config = dict(
    d_mlp=1344,
    vocab_size=50257,
    init='uniform',
    steps=10007,
    dataset='wikipedia_en',
)
MLP neurons of a small language model. Each row is named by its layer, matrix (gate and up: input weights; down: output weights) and neuron, and shows model dimensions 421-484. Each number is 128 + 32 x the weight over its row's rms, rounded and kept within 0 to 255. A neuron's up and down rows have the sign that makes its largest values positive.
After each neuron's rows is what it responds to, as a language model described it from the Wikipedia text at the highest values.

L4.gate248 [131 167  84 145 104 168 129 154 160  94 134 114 103 205 181 196  74  76 120 101  98 146 125 132 128 173 192 108 128 146 194 124 161 133 126 141  72 131 127  90 151 201 138  93 107 101 138 182 162 166 136 150 125 118  72 117 115  91  73  71 174 138 110 166]
L4.up248 [157 145 152  92  98  92 197 112 131 126  89 124 174 106 142 114 126 119 207  80 184 105 126 151 148  97 180 104 119 123 101  85 133  99 171 145 106  99  82  87  95 164 147 173 247 175  94 178  51  69 160 132 150  73 115  75 121 104  89 181 122 124 146 122]
L4.down248 [102  93 145 159 181 108 117 126  88  95 126 135 131 107  98  93 120 196 161 159 121 121 149  95 102 160 165  87 124 158 133  90  77 111  61 127  93  90 177 112 128 124 136 143 111 109 160 109  92 143 200 170 202  71 126  87  83 133 137  56  70 175  95 163]
Year prefixes in ranges. First digits of years (202, 201, 199), mostly after an en dash in career or tenure ranges such as 2017–2022; also Total row labels and on or into before dates.

L4.gate835 [114 138 131 117 126 133 143 162 125  84 138  83 131 121 132 129 148 167 130 159 113 151  82  97 161 107 135 124 107 133 140  88 135  96 168 144 178 108 133 162 197 178 150  73 127 116 114  77 121 234 106 120  88 147 189 113 109 170 145 120 117 108 118 149]
L4.up835 [173 112 120  96 135 113  93 167 189 128  46 109 146 125 149 158 124 130 140 171 180 160 125 107 118 157 171 148  98 161 116 136 103  91 116 120  97  84 141 103  90 120 156 146 110 162 143 168  94  96 106  98  95 170  98 177 119  55  93  88 178 186 182  80]
L4.down835 [ 75 138 126  95 144 102 148 155  86  54 132  70 136 113 106 168 140 140 104 128 102 156  91  67  87 131 174 202 136 202  87 108 113 177 132 116 129  92 118 142 179 158 123 129 156 131 140  71 149 141  65 147 141 159 165 164 125 148 150 154 119 150 124 125]
Year prefixes and "the end of". Year-prefix tokens such as 202 and 201, mostly opening season cells in stats tables (2020–21, 2024), plus nouns after "the" like end, same, heart.

L6.gate1042 [108 107 159 118 157  81 153 150 147 103 151 125 159 118 114 110 142 190 167 139 135 171 144 155 153 157 167 121 144  44 162 131 147 122 165  90 121 117 146 135 176 190 119  65 147 151 137  95 145 123 122 150 185 122 144 150  87 120 153 112 166 141 147 170]
L6.up1042 [ 65  83 131 118 104 143  83 183 110 138 158 114 125 131 150 141 202 140 171  80 130 153 109 139 130 155 144 166 168 138 143 173 135 167 163 139 128 149  41  99 155 125 130 106  84 173 164  52 152 133  74 125 150  61 160 112 116 126  80 106  71  70 130 125]
L6.down1042 [121  99 150 129 156 132 167 163 130 170 167 130 126  69 107 116 147 142  90 140 173 114  94 117 130 108 197 140 150 120 144 159 148 181 117 111  92 101 100 175 144  97 117  98 108 175 108 100 199 155 118 137  97  84 157 171 137 121 116 149 138  46 142 103]
Preposition "on" (location, date). Mainly the preposition "on" (also off, down, near, into) before a place, vehicle, date or state, e.g. "lounge on C deck", "born on 24 July", "on loan".

L6.gate933 [118 110 102  81  64 158 115 191 105 133  55 132 117 145 168 111 128 119  43 166 131  83 148 127  75  92 108 114 137 123 160 117 115 147 202 188 105 160 150 134 108 151 159 152 167 135 144 121 106 148 205  95 117 106  56 107 109 169 124 157 134  57 138 134]
L6.up933 [186 130 146 120 169 133 115 154 130 129 168 137 102 109 133  55 194  92 120 106 126 131 175 105 151  99 137 111 157  95 108 103 127 127 121 117 155  93 109 119 141  85 131 106 137  90 133 205 138 111 178 143  95 119 131 163 154 176 116 135 152  90 176  78]
L6.down933 [111  77 121 134  91 120 137 157 129 131 105 109 154  74  99 136 137 111 156 166 113  91  97 132 167  54 144 139 196 116  87 117 131 115 112 150 129  92 147 142 131 150 113 126  96 212 147 148  53 101 171 138 103 160 113 165 158 139 136  91 107 135 207 140]
Verb-object linking tokens. Tokens that complete a transitive verb or its governed preposition, just before the object, e.g. based on, referring to, prioritizing, symbolises.

L5.gate720 [ 96 191 155 106 166  58 129 111 163 138  86 146 114 177  79  71 113 153 220 119 127 117 159 146  84 132 184 146 176 109  90 107 150 115 129  87 105 121 114 109 126 138 111 137 157 113 131 131 139 163 147 134 133  82 102 159 145 113 169 129 157 137 152 148]
L5.up720 [131 146 110 136 115 141 109 122 190 107  86 143  65 100 174 160  97  88 131 153 141 135 100 133 143  91 160 128  87 112  94  74 123 164  95 133  94 144 160  81 154 153 107 196 101 135 132  31 138 168 145 159 109 121 152 122 118 120 155 163 145 130 122 160]
L5.down720 [111 147 119 119 121  53 178 115 114 108  87 127 136 176 147 142 154 137 129 156 136 150 134 100  93 111 148 158 143  80 150  93 147 182 116 130 163 141 137  65 106 144 168 105 107 136 159 139 131 177 165 129 124 122 123 114 109 125 148 151 138 137 159 177]
Ordinals and year prefixes. Opening tokens of phrases picking one item in a series, mostly ordinals (first round, Second World War) and year prefixes (202|1, 201|9), plus modifiers like youth, national, elementary.

L5.gate1332 [101  50 126  86 158 142 141  93 194  84 151  82 142 137 202 156 115 114 137 109 106  98  86 117 142 122 135 163 132  76 156 114 176 122 105 141 146 166  77 136 153 190 185 160 111 161  67 147 136 133 130 104  94 128 158 122 160 220 135 153 139 158  93 111]
L5.up1332 [130 162 169 127 139 100 103 113 167 154 195 153 138 135  99 119 159 160 184  74 109 168 113 141 129 167  95 114 121 125 131 134 124 149 171 139 171 163  87 158 151 177 124 166 123  96 126 155 149 139 107 100  92 146  90 123 112 191 122 104 111 135 109 113]
L5.down1332 [108 124 180 158 145 144  81 141  54  96 108 114 119  73  70  83 155 194  91 103 119 130 175  76 126 154 163 171 123 154 159 115 153 172 135 152 125 146 128 125 156   8 138 121 139  76 112 131  72 140 117 141 117 133 152 108  90 100 154 124 179 101 128 174]
Table cells, years, "first". Pipe separators and the first token in wiki table cells, last digits of years (202'4', 201'8'), and "first" in sports text (first round, first-team).

L6.gate1271 [138 147 164 110  69 128 108 147  95 160 145 160 151 169  97 193 144  59 142 122 143 143 170 166 138 100 168 173 131 180 143 116 119 103 127 101 147 146  68 144 107 140 109 161 159 114  85 158 149 147 208 137 145 156  79 140  85 117 132 137 126 145 151 126]
L6.up1271 [182 132  75 142 150  98  79 176 141 132 159 108 156 114  80  81 110  95 149 119 116  39  62 154  89 100 129 163 163 194 179 126 151 121 140 141 183 183 118 181 111 101 161 103 182 121 124 103 139 126 125 161 165  72 107 158  74 158 123 161 144 148 119 105]
L6.down1271 [ 97 117 135 127 158 158 171  99 104  93 126 115 141 146 146 161 114 114 109 124 128 131 184 100 185  99 172  89 107  73 123 135 148 177 155 126 108 177 116  64 110 144 113  98 172 130 171 138 110 134  99 122  90 115 164 127 139  95 145 145 104 156 149  66]
Year prefix tokens. The first piece of a four-digit year (200, 199, 201, or a leading space) in lists, tables, date ranges and citations, e.g. 1999–2002, (1995).

L6.gate898 [163 130  92 148 157 121  72  85  77 155 123 140 106 110  93 129 184 159 103 126 135 207  83 109 135 120 116  91 147 111 135 103  85 109  96 172 124 127 178 144 134 108 144 114 123 130 172 126 130 120 119 145 163 140 110  76 137 173 180 126 104  85 113 183]
L6.up898 [138  73 124 167 140 139  98 126  83 184  98  86 110 124 155 116 120 144 151 118 103 102 148 112 153 170 100 131 112 121 148 173 102 104 102 177 135  93 158 141 106 176 151 171 182 182  91 130 157 137 117 139 157 163 116  91 102 121 163 133  79  45 115 161]
L6.down898 [139 144 118 182  90 123 134 182 153 128  87  51  82 141  87  96 157 113  91  77 125 104 174 172 138 115  77  66 151 133 153 147 133 129 172 100 115 107 149 103 120 194 112 155 153 164 112 140 166 144 117 171 132 126 146 117 156 136 138 123 121 166 163 143]
Variant and type specifiers. Modifier or name pieces picking out a variant within a product or technical series, e.g. S-series, Bronco II, Ablestar, -type, later, for.

L6.gate76 [190 133 149  88  93 117 135  63 122 115 171  72  71 144 131  89  82  99 119 171 120 152 127 115 100  97  93 153 165 134 141 149 100 159 132 128 165 147 138 176 129 137 144 121 161  99 172 121 117 112 197 120 143  77 130 143 151 121 122 140 132 138 182 147]
L6.up76 [190 115 134  89 118 117 138 111 128 113 123  80  96 154 142 129  98 123 191 141 142 138 102  97  69 134 112 160 156 143 137 180  87  72  94 139  90 103 151 112 143 179  80 169 124 176 139  78 120 108 210 106 159 103 174 140 125 104 143 139 132 107 144 115]
L6.down76 [171  99 101 143 137 154 151 180 152 135 139 120 163 126 156 137 141 129 153 126 115 111 104 122 178 183 123 102 120 136 122 144 165 108 159 172  74 103 129 109 115 107 112 132 108 219  65 127 141 161  38 173 150 162 110 133 103  81 148 135 184 134 144  75]
Year-prefix tokens. The first three digits of a four-digit year, such as 201, 200, 199, after a month, day or table pipe in results tables, filmographies and dated prose.

L6.gate664 [161 144 128 130 106  37 142  61 137 138  93 106 151 150 128 126 153 133 115 118 162 177 148 106 154  91 161 111 134 159 111 134  64 119 120  97 132 117 102  88 103 119  53 116  72 146 125 161 167 146 158 172 165  98 143  61 135 150 154 143 108 124 171 146]
L6.up664 [144  89  89 159 132 177  96 176 152 135 155 178 129 157 152 121 150 164 155  50  70 105 169 137 116 189  39 169 133  81 143 134 151 140 134 119 142 125 157 115 167 179 157 119 144 118 163  88 119 186 169 137 121 151 136  94 154 126 113  87  78 132 220  82]
L6.down664 [111 114 111 168 145  94 111  98 156  83 155 130 143 108 119 120 128 177 168 112 185 182 110 139 157 124 153 149 162 137 139 123 186 141 123 110 111 150 119 121 152 130 105 155 109 140 139 140 108 112  92  99 161 102  97 107 140 135 101 147 143 146  96 160]
U.S./United States completion. Fires on the final token that completes "U.S." or "United States" before an office or institution, e.g. "U.S. Congressman", "United States representative", "US Army"; weaker, scattered hits on word-ending suffixes like -ic, -ian, -al.

L5.gate555 [ 73  90 174 105  85 134 114  72 196 119 103 170 151 123 133 122 116 164 105 142 197 119 124  77 115 160 169 165  80 128  98 169 190 114 129 125  82 151  93 116 116 145 153 137 123 131  89 116  75 126 106  99 158 193 126 139 116  51 102 191  95 124 136 155]
L5.up555 [ 78 163 134 121  54  82 125 123  82 162 147 130 125  65  60  76 119  29  92 144 142 113 166 101 154 125 133 170 125 153 149 140 125 126 113 136 218 163 128 140  87 130 152  94  76 141 114 100 107  87 102 132 126  98 113 104  93 115 105 117 167 145 165 128]
L5.down555 [101 122 109 120  97 158 143 109 132 107 134 127 101  95 172  98  93  75 180 145  99  82 110  98  86 255  73 133 112 139 159 150 171 152  72 136 105 176  78 101 149 177 114 115 100 115 151 141 160 138 103 133 122 132 172 190 134 128 142 168 138 127  86 140]
Prepositions after nouns and verbs. Prepositions and relational words right after a noun or verb phrase, such as along, via, on, atop, into; also Total/Number starting table rows.

L4.gate425 [165 153  97 107 137 161 111 116 115 101  77 136  99 140 145 132 104 135  95 121  99 108 102  81 142  98 125 114  82 129 126 169 134  91 126 158  87 120 159 151 138 138 140  77 152 135  81 119  82 114 112 118 111  73 133 148 144  79  74 147 201 187 102 155]
L4.up425 [106  68 157 145  91 103 188 116 172 169 121 165 125 185 146 124 137 124  90 106 111 162 111 112 171 145  91 104 129 103 107  60 172  86 140 161 149 104  66 122 139 125 101 151 113 145 138 146 137 120 127 136 156 158 105 189 175 147 158 145  92  96 140 126]
L4.down425 [114 114 117 100 180  94 128  86 122  74 103 121 113  81 129 105 163 145 125 145 145 140 109 146  81 255 120 151 154 134 123 163 174  94 160 157 105 101 153 114 138 171  66 105  99 195  83 143 173 232 104 170 103 117 120 150 100 125  76 163 139 113 150 140]
Sports stats table cells. Tokens inside statistical tables and lists in sports and career articles: blank cells, numbers, year-range endings and dashes (2019–20, 1987–1990), and place rankings.

L5.gate131 [138 104 147  82 113  92  73 173 173 165  84 118 135 101 144 107 116 137 130  94  99 166  98 144 108 123 149 128  90 172 154 112 150 157  99  60 143  85 123 132 124 159 171 126 174 106 108 134 190 184 147 133 105 132 136 157 148  85 164 166 162  90 119 195]
L5.up131 [141 151 171 126 113 132  94 102 139 147 133 120 173  86 116  67 185 151 144 136 132 108  98 113 139 119 116 131 143 143 104 124 141 118 165 162 105 136 133 137  94 134 166 109 143 118 137 128 131 118 125 132 121 106 126 124  39  89 177  99 145 135 124 161]
L5.down131 [173  80 146 105  98 130 160 169 127 123  72  75 153  99 164 128 122 119 122 127  87 127 170 125 140 117 109 166  66  95  66 142 125 150 131 119 150  79  98  88 182 121  86 158 139 146  96 115 128 143 124 129 108 125 122 121 143 149  87 120  87 168 122 153]
2020s year prefix. The first piece "202" (sometimes "200") of years in dates and citations, e.g. March 29, 2020 or (2023), plus scattered word-start fragments of names.

L4.gate625 [101 157 178 148  85 146  85 154  45 134 113 117 154  88  81 125  92  82  85  64 125 196 188 112 146 175 204 131 134 109  98 164 153 125 126  84 108 157 142 109  94 124 126 147 141 189 181 138 224 118 111 194  99  90 136  65 121 167 147 197 142 110 173 114]
L4.up625 [141 149 160 108 153 121  84 141  61  31 123 114  94 164 178 141 153 132 102 117 144 169 148  98 128 149 125  92  20 135  88 104 163 109 167 131 141 151  54 131 112 168 139 147 216 140  79 148 117 129 141  88 101 104 140 100  92 124 202 159 147 136 151  98]
L4.down625 [144 104 117 142 181 152 111 133 113 122 114 116  88 103 134 168 162  85 116 119 142 157 139 141 168 178 159 166  73  69 164 144 112 165 198 188 162  85  71 119 134 113 147 111  80  28 113  85 124  28 122 120 102  81 123  98  85  88  86 167 116  95 179  94]
Joiners before numbers. Hyphens, en dashes and spaces that join a word or number to a following number or word part, such as 2021–2022, F-15, DOK-2, mid-19th.

L6.gate807 [184 161  93 127  97 135 133 142 121 115 147 191 111  75 122 184 142 148  97 176 117 169  95 143 116 106 124  72 118 173 190 130  60 139 141 195 157 115 124 165 144 123 163 145  87 144 155 108 128 107 164 139  98 136  99 113 117 150 175  92 191  95  93  97]
L6.up807 [146 130 164  84 121 131 144 121  78 184 115 147  48 101 102 181 175 152 155  94 120 123  40 102 182  93 127 104  96 179 159 130 146 137  59 145  77 130  88 144 142 108 163 175 115 149 115 142 127 184 116 148  78 101 121 161  88 180 189 142 189  98 150 126]
L6.down807 [125 121 154 109 117 149 189 120 153 173 156 122  82 137 124 131 134 134 152  97 136 128  94 116  90 101 175 106  61 164  75 152  82 174 142 175 153 123 152 132 141  89  87 129 111 172 148  75  78 154  84 129 146 145 107 158  98 110 139 173  89 139 128 150]
Career stats cells, year prefixes. Empty or dash cells and pipe separators in sports career statistics tables, plus the first digits of years in prose, e.g. 200(8), 194(9).

L4.gate367 [128  98 181 135  70  58 128  64 183  74 187 126 134 199 101 114 141 184  81 111 127 167 140 140  62 127 118  87 172 129 182 115 152 119 162 125 118 116 126 135 177 113 157  63 136 123 146 162 126  84 121 121 121 195 137 150 163 160 120 144 112 154 161 148]
L4.up367 [191 138 145 119 130 153 119 116 182 105 143 112 145 176 119 143 118 128  68 118  81 120 147 145 114 140 117 163 143 118 164  75 147 108 156 106 111 109 135 144 153 100 133 138 132 120 127 116  62  95 107  81 189 211 123 228 103 144 169 167 123 154 143 175]
L4.down367 [112 156 106 155 197 112  50 146 133 148 133 129 166 174 150 121 126 123 176 102 124 110 164 115 145 126 172 213 101 135 106 133 147  88 178 122 119  93 132 117  92 136 101 135  88 135  90 137 126 153 121  92 155 131 128 123 129 148 171 113 119 190 130 179]
Decimal points in table cells. Decimal points and signs in numeric cells of Wikipedia tables, e.g. percentages like 21.74, win percentages .800, vote shares with +/−.

L4.gate281 [135  91 175  90  81 105 115 100 154 124 160  72 128 127 130 112 114  95 156 140  59 117 126 127 117 133 141 138 229 146 186 106 100 131  69 105 137  68 183 143 191 182 161 141 104  95 117 148 159 117  88  93  45 139  89 122 153 115  85  95  42  67 123 157]
L4.up281 [167  88 139 104 112 134 159  84  98 129 174 124 143 132 177 123 124  89  74 145 112 121 169  99 109 111 101 115 128 115 183 127  85 157 144 165 189 119 114  98 142 173 160 126 131  89 137 154 165 150 131 128  81 130 107 129  93 113  68  81 145  71 102 128]
L4.down281 [ 98  59 101  84  95 182 186 107 152 170 169 144 118 123 176  69 128 104 168 120  86  89 174  93 134 188 109  89 134 119 124 119 155 150  44 129  91 129 150 120 147 150  99 161 114 135 155 106 147 153  69 144 179  78 169 200 114 121 112 108  89  96 104 144]
Table cell openings. Starts of cells after a pipe in sports-record and election-result tables (Win | 42–13, Party | | Candidate), plus competition words like round, division, final.

L6.gate644 [146 169 171 149 130 141 146  77 106 195 107  91  79 149 132 102 149 111  82 157 110 159 156 119 115 143 124 135 151 151 122 121 102 162 145 148 135 140  94 120 116  93 110  89 148 161 137 115 100  95 109 128 101 124 150 141 144 136  74  89 131 171 175 201]
L6.up644 [151 104 132 184 150 159 127 139  95 174 134 147 153 119 139 136  99 153 191 176 159 103 136  99 155  73  91 130 127 181 140 137 145 161 139 135 152  89  54  90 126 114 119  77 154 184 160  89 132 120 133 167 101 159 139 106 150 161  99 140  88 158 136 102]
L6.down644 [137 175 142 128 164 161 159 168  77 131 172 177 108 142  87 110 106 130 138 140  98 121 115 195 121  90 108 157 160 136 169 189 168 109 106  88 107  67 118  84  94 133  82 143 114  99 101 118 127 141 152 100 153 150 143 103  90 146 178 147 129  74 131  80]
Tables and name fragments. Number cells and punctuation inside pipe tables and lists (e.g. 24, 16, a colon), plus mid-word pieces of foreign names (Créte-il, Les And-elys).

L5.gate885 [156 146 103 110 143 170 126  71  85 117 141 101 119 136 204 146 126 142 168 137 154 115 103 175  91 137 143 109 139 147 117 109 181 170 109 213  97 128 121 101 175 119 133 147 175 115 113 105 190 145  89 151 103 162 162 163  81 110 180 135 183  53 145 167]
L5.up885 [191 135 125 125 136 121 117 118 136 121 155 134 139 151 115 134  82  51 167 139 102 114 117 123 122 166 190 159 119 149 119 128 148 123 130 114  99  90 123 124 172 131 129  84 190 113 107 137  95 145 149 134 132 152 129 138 119 109 186 146 114 122 156 105]
L5.down885 [108 131 134 103 119 139 133  75 121 128  85 180 126  76  98  91  72  98  88 134  94 130 169 110 139 135  90 164 116  92  75 127 111  55  97  96  85 117 164  99 119 120 143 158 111 136  91 181  84 164 115 150 139 195  90 125 142 105  78 126 175 182 104 112]
Compound phrase heads. Head nouns or word pieces that complete a multi-word name or noun phrase, often in tables or lists, e.g. architectural firm, Ascot Gold Cup, Kl-u-ivert.

L5.gate18 [145  93 145 110 159  99 111 157 108 118 108 192 128 150 179 125 133  91 143 120 131 128 124 159  91 113 176 126 114 122 153 140 117 133 145 148 133 144 174 142  89 156 144  95 210 133 109 113 169 131 193 189 106  96  49 129 121  93 164 141 181 114 121 159]
L5.up18 [ 71  87 137 156 133 120 133 125 139 117 109 118 182 159  84  95 168 137  94 107 196 133 137 134 136  65  79 125 129 104 182 135 176  91 132 105 126 132 163 124 135 142 148 126 119  86 120 128 158  93 150  61 118 130  96 147  87 119 105 139 152 198 136 100]
L5.down18 [167 126  87 110 132 138 112  64 111 161 114 124 135 123 101 175 124 129 127 123  75 193 140 154 154 161 161 133 113 113 177 138  84 164 117 192 150 142 132 129 145 154 189 140 198 216 108 107 120 136 150 120 132 165  84 127  86  97 112 125 143  89 102  95]
Word-completing final pieces. Final word-piece that completes a split word, mostly verbs like renov-ate, vac-ate, depr-iving, accommod-ated, plus possessive apostrophes and number endings.

L6.gate997 [100  87 125 144 120  71 163 156 112 128 159 209 185 172 115 112 173 147 140  98  95  97 107 125 122 155 185 140 163 130 176 103  99 125 162 148  66  87 200 114 130 110 110 149  81 125 117  92 101 192 116 112 118 134  70 108 118 106  65 143  37 166 112 116]
L6.up997 [127 134 149 151 109  88 139 186 191  78 179 128 103 156 134 101 105 121 167 101 127 100 134 110  72 122 159 127 108 162  89 163 208 113 159 206 143  84 100 174 153 124 159 119 120  82  92  85  87 131 134  85 155 181 116 145 138 137 148 150 200 153  78 129]
L6.down997 [127 114 128 118 217 119  93  91 149 136  85  96 135 140 135  86 152 144 149  92  91 122 150 178  79 105 144 126 178 117  64 106  57 169 134  74 144 169 150 173  58 176 105 163 178 122 125  99 136 100 157 126 134 135 119 122 118 138 195 157 123  92 124 131]
Mid-number decimals and places. Decimal points inside numbers in statistics tables (62.28%, 19.2, 74.73), plus year prefixes like 201 and country names after a comma (Toronto, Canada).

L6.gate85 [ 89 136 119 137 134 140 127 148 107 177  37  68 152 141 160 135 134 157 135 126 159 204 101 160 117 125 168 148 140 104 139 129 161 142 144 189  90 187 123 157  78 123 172 127  73 110 158 153 105  97 177 161  91 153 118 118 149  59  84  56  49 135 132 111]
L6.up85 [144 143 117 173 142  95 141 154 113 140 131 185 169 151  55  78  90 150 111 155 173  67 118 131 124 107 129 190 146 114 207 117 171 113 119 179 141 114 165 114 154  79  97 181  98 143 112 100 135 137 197 125 116 122 130  81 104  77 120  78  92 180  73  76]
L6.down85 [150  78 113 167 121 173 126  93 150 104 108 154 116 101 158 139 156 146 147 165 147 108 103 127 107 135 169  86 101 113 113 159  80 103  85 119 119 155  95  85 131 165  88 131 156 154 122 168 119  92 185 121 143 175 150 101 119 102  77 141 138  71 117 112]
Recent-year first token. Mostly the "202" piece opening a 2020s year after a day or month, as in "May 2024" or "July 21, 2023", plus scattered verbs like had and were.

L4.gate1210 [113 119 103 103 142 197 125  54 118 114  96 121 156 125  99 114 170 113 120 139 126 120 161 204  62 170 161 132 115 119 168  99 118  55 135 144 176 163  89 134 121 170 154 137 140 102  71 123 144 143 134 195  82  69 114 116  95 128 136 133  96 107 136 110]
L4.up1210 [162 179 141  67 177 143 120 184  41 150  86 121 133 138 109 132 159 139 106  91 152 159 143 133  96  83 131 130 109 116 112 155 156 109 128  83 146 117  68  89 160 131 127 132 191  94 160  96 116 152  98 147 158 128 125 120 202 135  95 195 141 132 145 116]
L4.down1210 [159 115  93 144 102 158  77 191 108 105 121 118 137 154  97 122 115 187 125 145 142 106  91 112 119 141  79 123 117 134 148 156 149 119 104 110  77 152 126 114 150 103 185 155 130 128 160 143 167 123  79 114 158 117 146 104 197 113 105 150 166 149  88 106]
Numbers in results tables. Numeric table cells, mostly a losing candidate's vote percentage or count in election results (34.31, 2.78), plus track times and standings.

L5.gate1006 [134 142  82  70 168  95 107 107  73  90 142 126 100 141 122 132 216 137 114  96 142  92 161 184  69 114 129 138  86 177 115 189 144 202 152 107 198 127 106  99 148 152 120 139 137 128 100 111 132 134 140 114 110 123 165  93  80 146  78  87 121 130 166 136]
L5.up1006 [167 148 120 161 155 123  92 113 129 181 118  88 175 205 136  86 131 124 191  86 116  72  94 156  79 116  96 130  80 166 173 121 207 150  88 154 160 105  55 116 125 156  86  75  97 112 125  94 111  78 119 161 128 100 110 164 105 104  78 170 161 134 125  81]
L5.down1006 [ 71 137 200 145 111  95 170 159 116 139  97  83 121 172 161 160  98  95  93 150 110 133 159 119 138  98 175 171  87  83 110 105 111  86 160 145 145 183 145 187 106 124 156 130 137 131 123 123 151 205 149 113 122 116  97  69 145 111 131 140 166 179 121 128]
Numbers and music credits. Mostly two-digit number tokens in tables, statistics and measurements (44.0, 20 cm, 18 critics), plus verbs like played or produced in music credits and semicolons in lists.

L5.gate1020 [114 124 190  37 111 114  95 147 106  57  73 162 160 124  78 119 135 104 102 140 141 204 113 122  80 176 143 110 179 135 154 112 143  98 144 160  95 175 134 104 137 165 165  55 168 118 130  85 122 131 135 124 122 169 146 124 151 153  81 123 133 184 123 106]
L5.up1020 [171  90 118 118  89 119 141 111 164 168 158  96 162  71  91 183 112 128  98 128 162 138 150  78  66 170 172 123  75 158 120 146 181  94 109 116 102 130 161 103  84 138  97 132 136 150 145 113  83 134  64  66 143 125 147 137 160 107 106 208 169 113 114 221]
L5.down1020 [139  54  90 176 135 111 138  76  94 121 122 120 133 132 146 169 149 123 112  83 149 124 155 103 124  94 135 124  73  92 165  93 172  71 120 118 145 128 127 125 131 174 141 164 101  84  98 163 153 176  73 112 149 134 180 168 156 109 177 150 141  95 101 159]
Numeric separators in tables. Commas and decimal points inside numbers in stats tables and infoboxes, especially election vote totals like 46,862, 89.75, 13,618.

L5.gate45 [ 57 127 115 100  87 134  69 156 113  89 116 167 132  81 112 159 160 104 130  99 136 151 113 122 120 142  80 120 119  83 166 110  81 204 123  91 141 143 129 108 163 114 115 189 111 126 133 167 105 159 131 146 178 128 129  59  76 177 140 128 143 108 154  83]
L5.up45 [151 130 153 114 153  98 140  92 134 104 153 104 153 118 101  56 108 135 109 118 126  95 164 127 117 181 138 148 112  69 113 112 132  84  62 121  94  81 108  63 114 120  66 165 105 170 145 175 126 175  94 112 150  94 107 154  94  96  54  88 114 156 138 166]
L5.down45 [153 112 149  92 127 100 156 150 134 154 191 147 159 168 121  88 103 170 130 123 170  81 125 103  58  36 139 131 173 203 147 133 158 163 122 176 126 163  79 114 109 135 101 133 192 128 133 112 113 136 142 121 144 160  73 120 175  88 161 121 134 195 182 113]
Country and nationality names. Mostly country, nationality and language words at the end of a phrase (Canadian, Switzerland, United States, English), plus scattered periods, hyphens and pronouns such as He.

L4.gate543 [122 177 112 187 163  94 161 165  56  94 106 172 134 113  77  92 145 110 104 177 107 119  70 113  91 113 170 181 102 113 169 122 103 103 123 143 109 170 112 104 183  62 151 145 186 136 176 121 118 148 101 168  84 199 116 183 136 138 146 150 156  85 120  75]
L4.up543 [122 115 129 127 118  85 143 187 121 147 103 157  85 135 129 105 123  90  44 103 119 175 172 154 120 142  67 149  84 168 138 138 141  88 130 111  77  98 124  74 123 111 114  92 171 128 127 131 156 144 163 115 116 165 121 150 114 128 211 168 171 137 136  96]
L4.down543 [128 108 115 151 120 162 142 126 109  82 107 167 105 111 153 121 144  84 122 121 136  89 132 128  65 135 119 123 171 116 122 193 172 138 121 155 131 172 153 114 109  78 121 159 149 170 147 108 121 164  92 145  45 176 151 114 133  61 157 102 152  40 153 111]
Generic head nouns. Common nouns that head or label a phrase, often after a name or modifier, e.g. Gee Bee Model, repair works, Party name, part of; the rest is scattered.

L4.gate202 [ 99 145 159 144 134 101 172 126  74 108 101 149 109  96 135  92 141 125 132 120 142 131 170 113 135 145 165 153 115 183 101 162 194 134 117 155 173 128 114 124 136 108  99 138  90 121 173 130 119 152  85  83 114 196  57 121 157  92 158 100 135 139 166 143]
L4.up202 [150  86 126 129 106 110 126 114 143 155  99 153 162 134 129 109 114 190 122  99  98 119 114  79 114 138 146 110 111  60 137  95 215 176 151  91 102 126 110 123 157 163  78 143 143 139 154 130  94  94 145 197 113 125 170 179  95 118 156  95 139 148 145 136]
L4.down202 [115 122 123 198 149 134 162 137 180 168 143 105  85 173 156 136 169 109 139 174 129 166  82  93 157 148  95 112 152 154 131 103  73 129 151 122 152 169 138 110  97 122 174  99 107 166 182 176 107 146  74 128  89 120  78  75 147  97 122 135  92 139 124 117]
Numeric quantity digits. Number tokens giving amounts, especially digit groups after a space, comma or currency sign, e.g. fell by 40%, £25,000, over 500,000 copies; weaker on scattered words.

L4.gate1255 [150 202  93 101 143 127  83 164  76  96 152 176 157 147 108  76 158 126  85 112 138 129 159 153 127 131 183 154  59 146 112  76 144  79 129 126  84 188  94 147 132  96  92 189 121 140  64 180  93 130 140 148 115 135 172 121 115 141 151 153 208 139 164 150]
L4.up1255 [145 164  86 159  54 116 135 146 109  90 146 150 177 145 141 168 122 127  82 121 112 117 164 107  99 154  84 143 101 136 126  93 156 185 104  66 107 131 119 145  99  95 102 155 138 199 203 174 119 131 121 110  71 128  99 110  87 155 170  83 165 144 147  68]
L4.down1255 [123  81 145 118 204 153  92 146 132 150 163 142 126 119 124  81 146 115  73 109 135 132 162 144 123 143 127 119  90 136 126  84 148  81 140 161 141 125 131 164 165 114 119 143 128  79  88 138  86   1 122 114 123  74 136 125 153 133  96 193 125 142 199 109]
Hyphens and dashes. Hyphen, en dash and em dash characters, mostly between numbers in year ranges, scores and codes (1895-1898, 2020–2022), and also in compound words.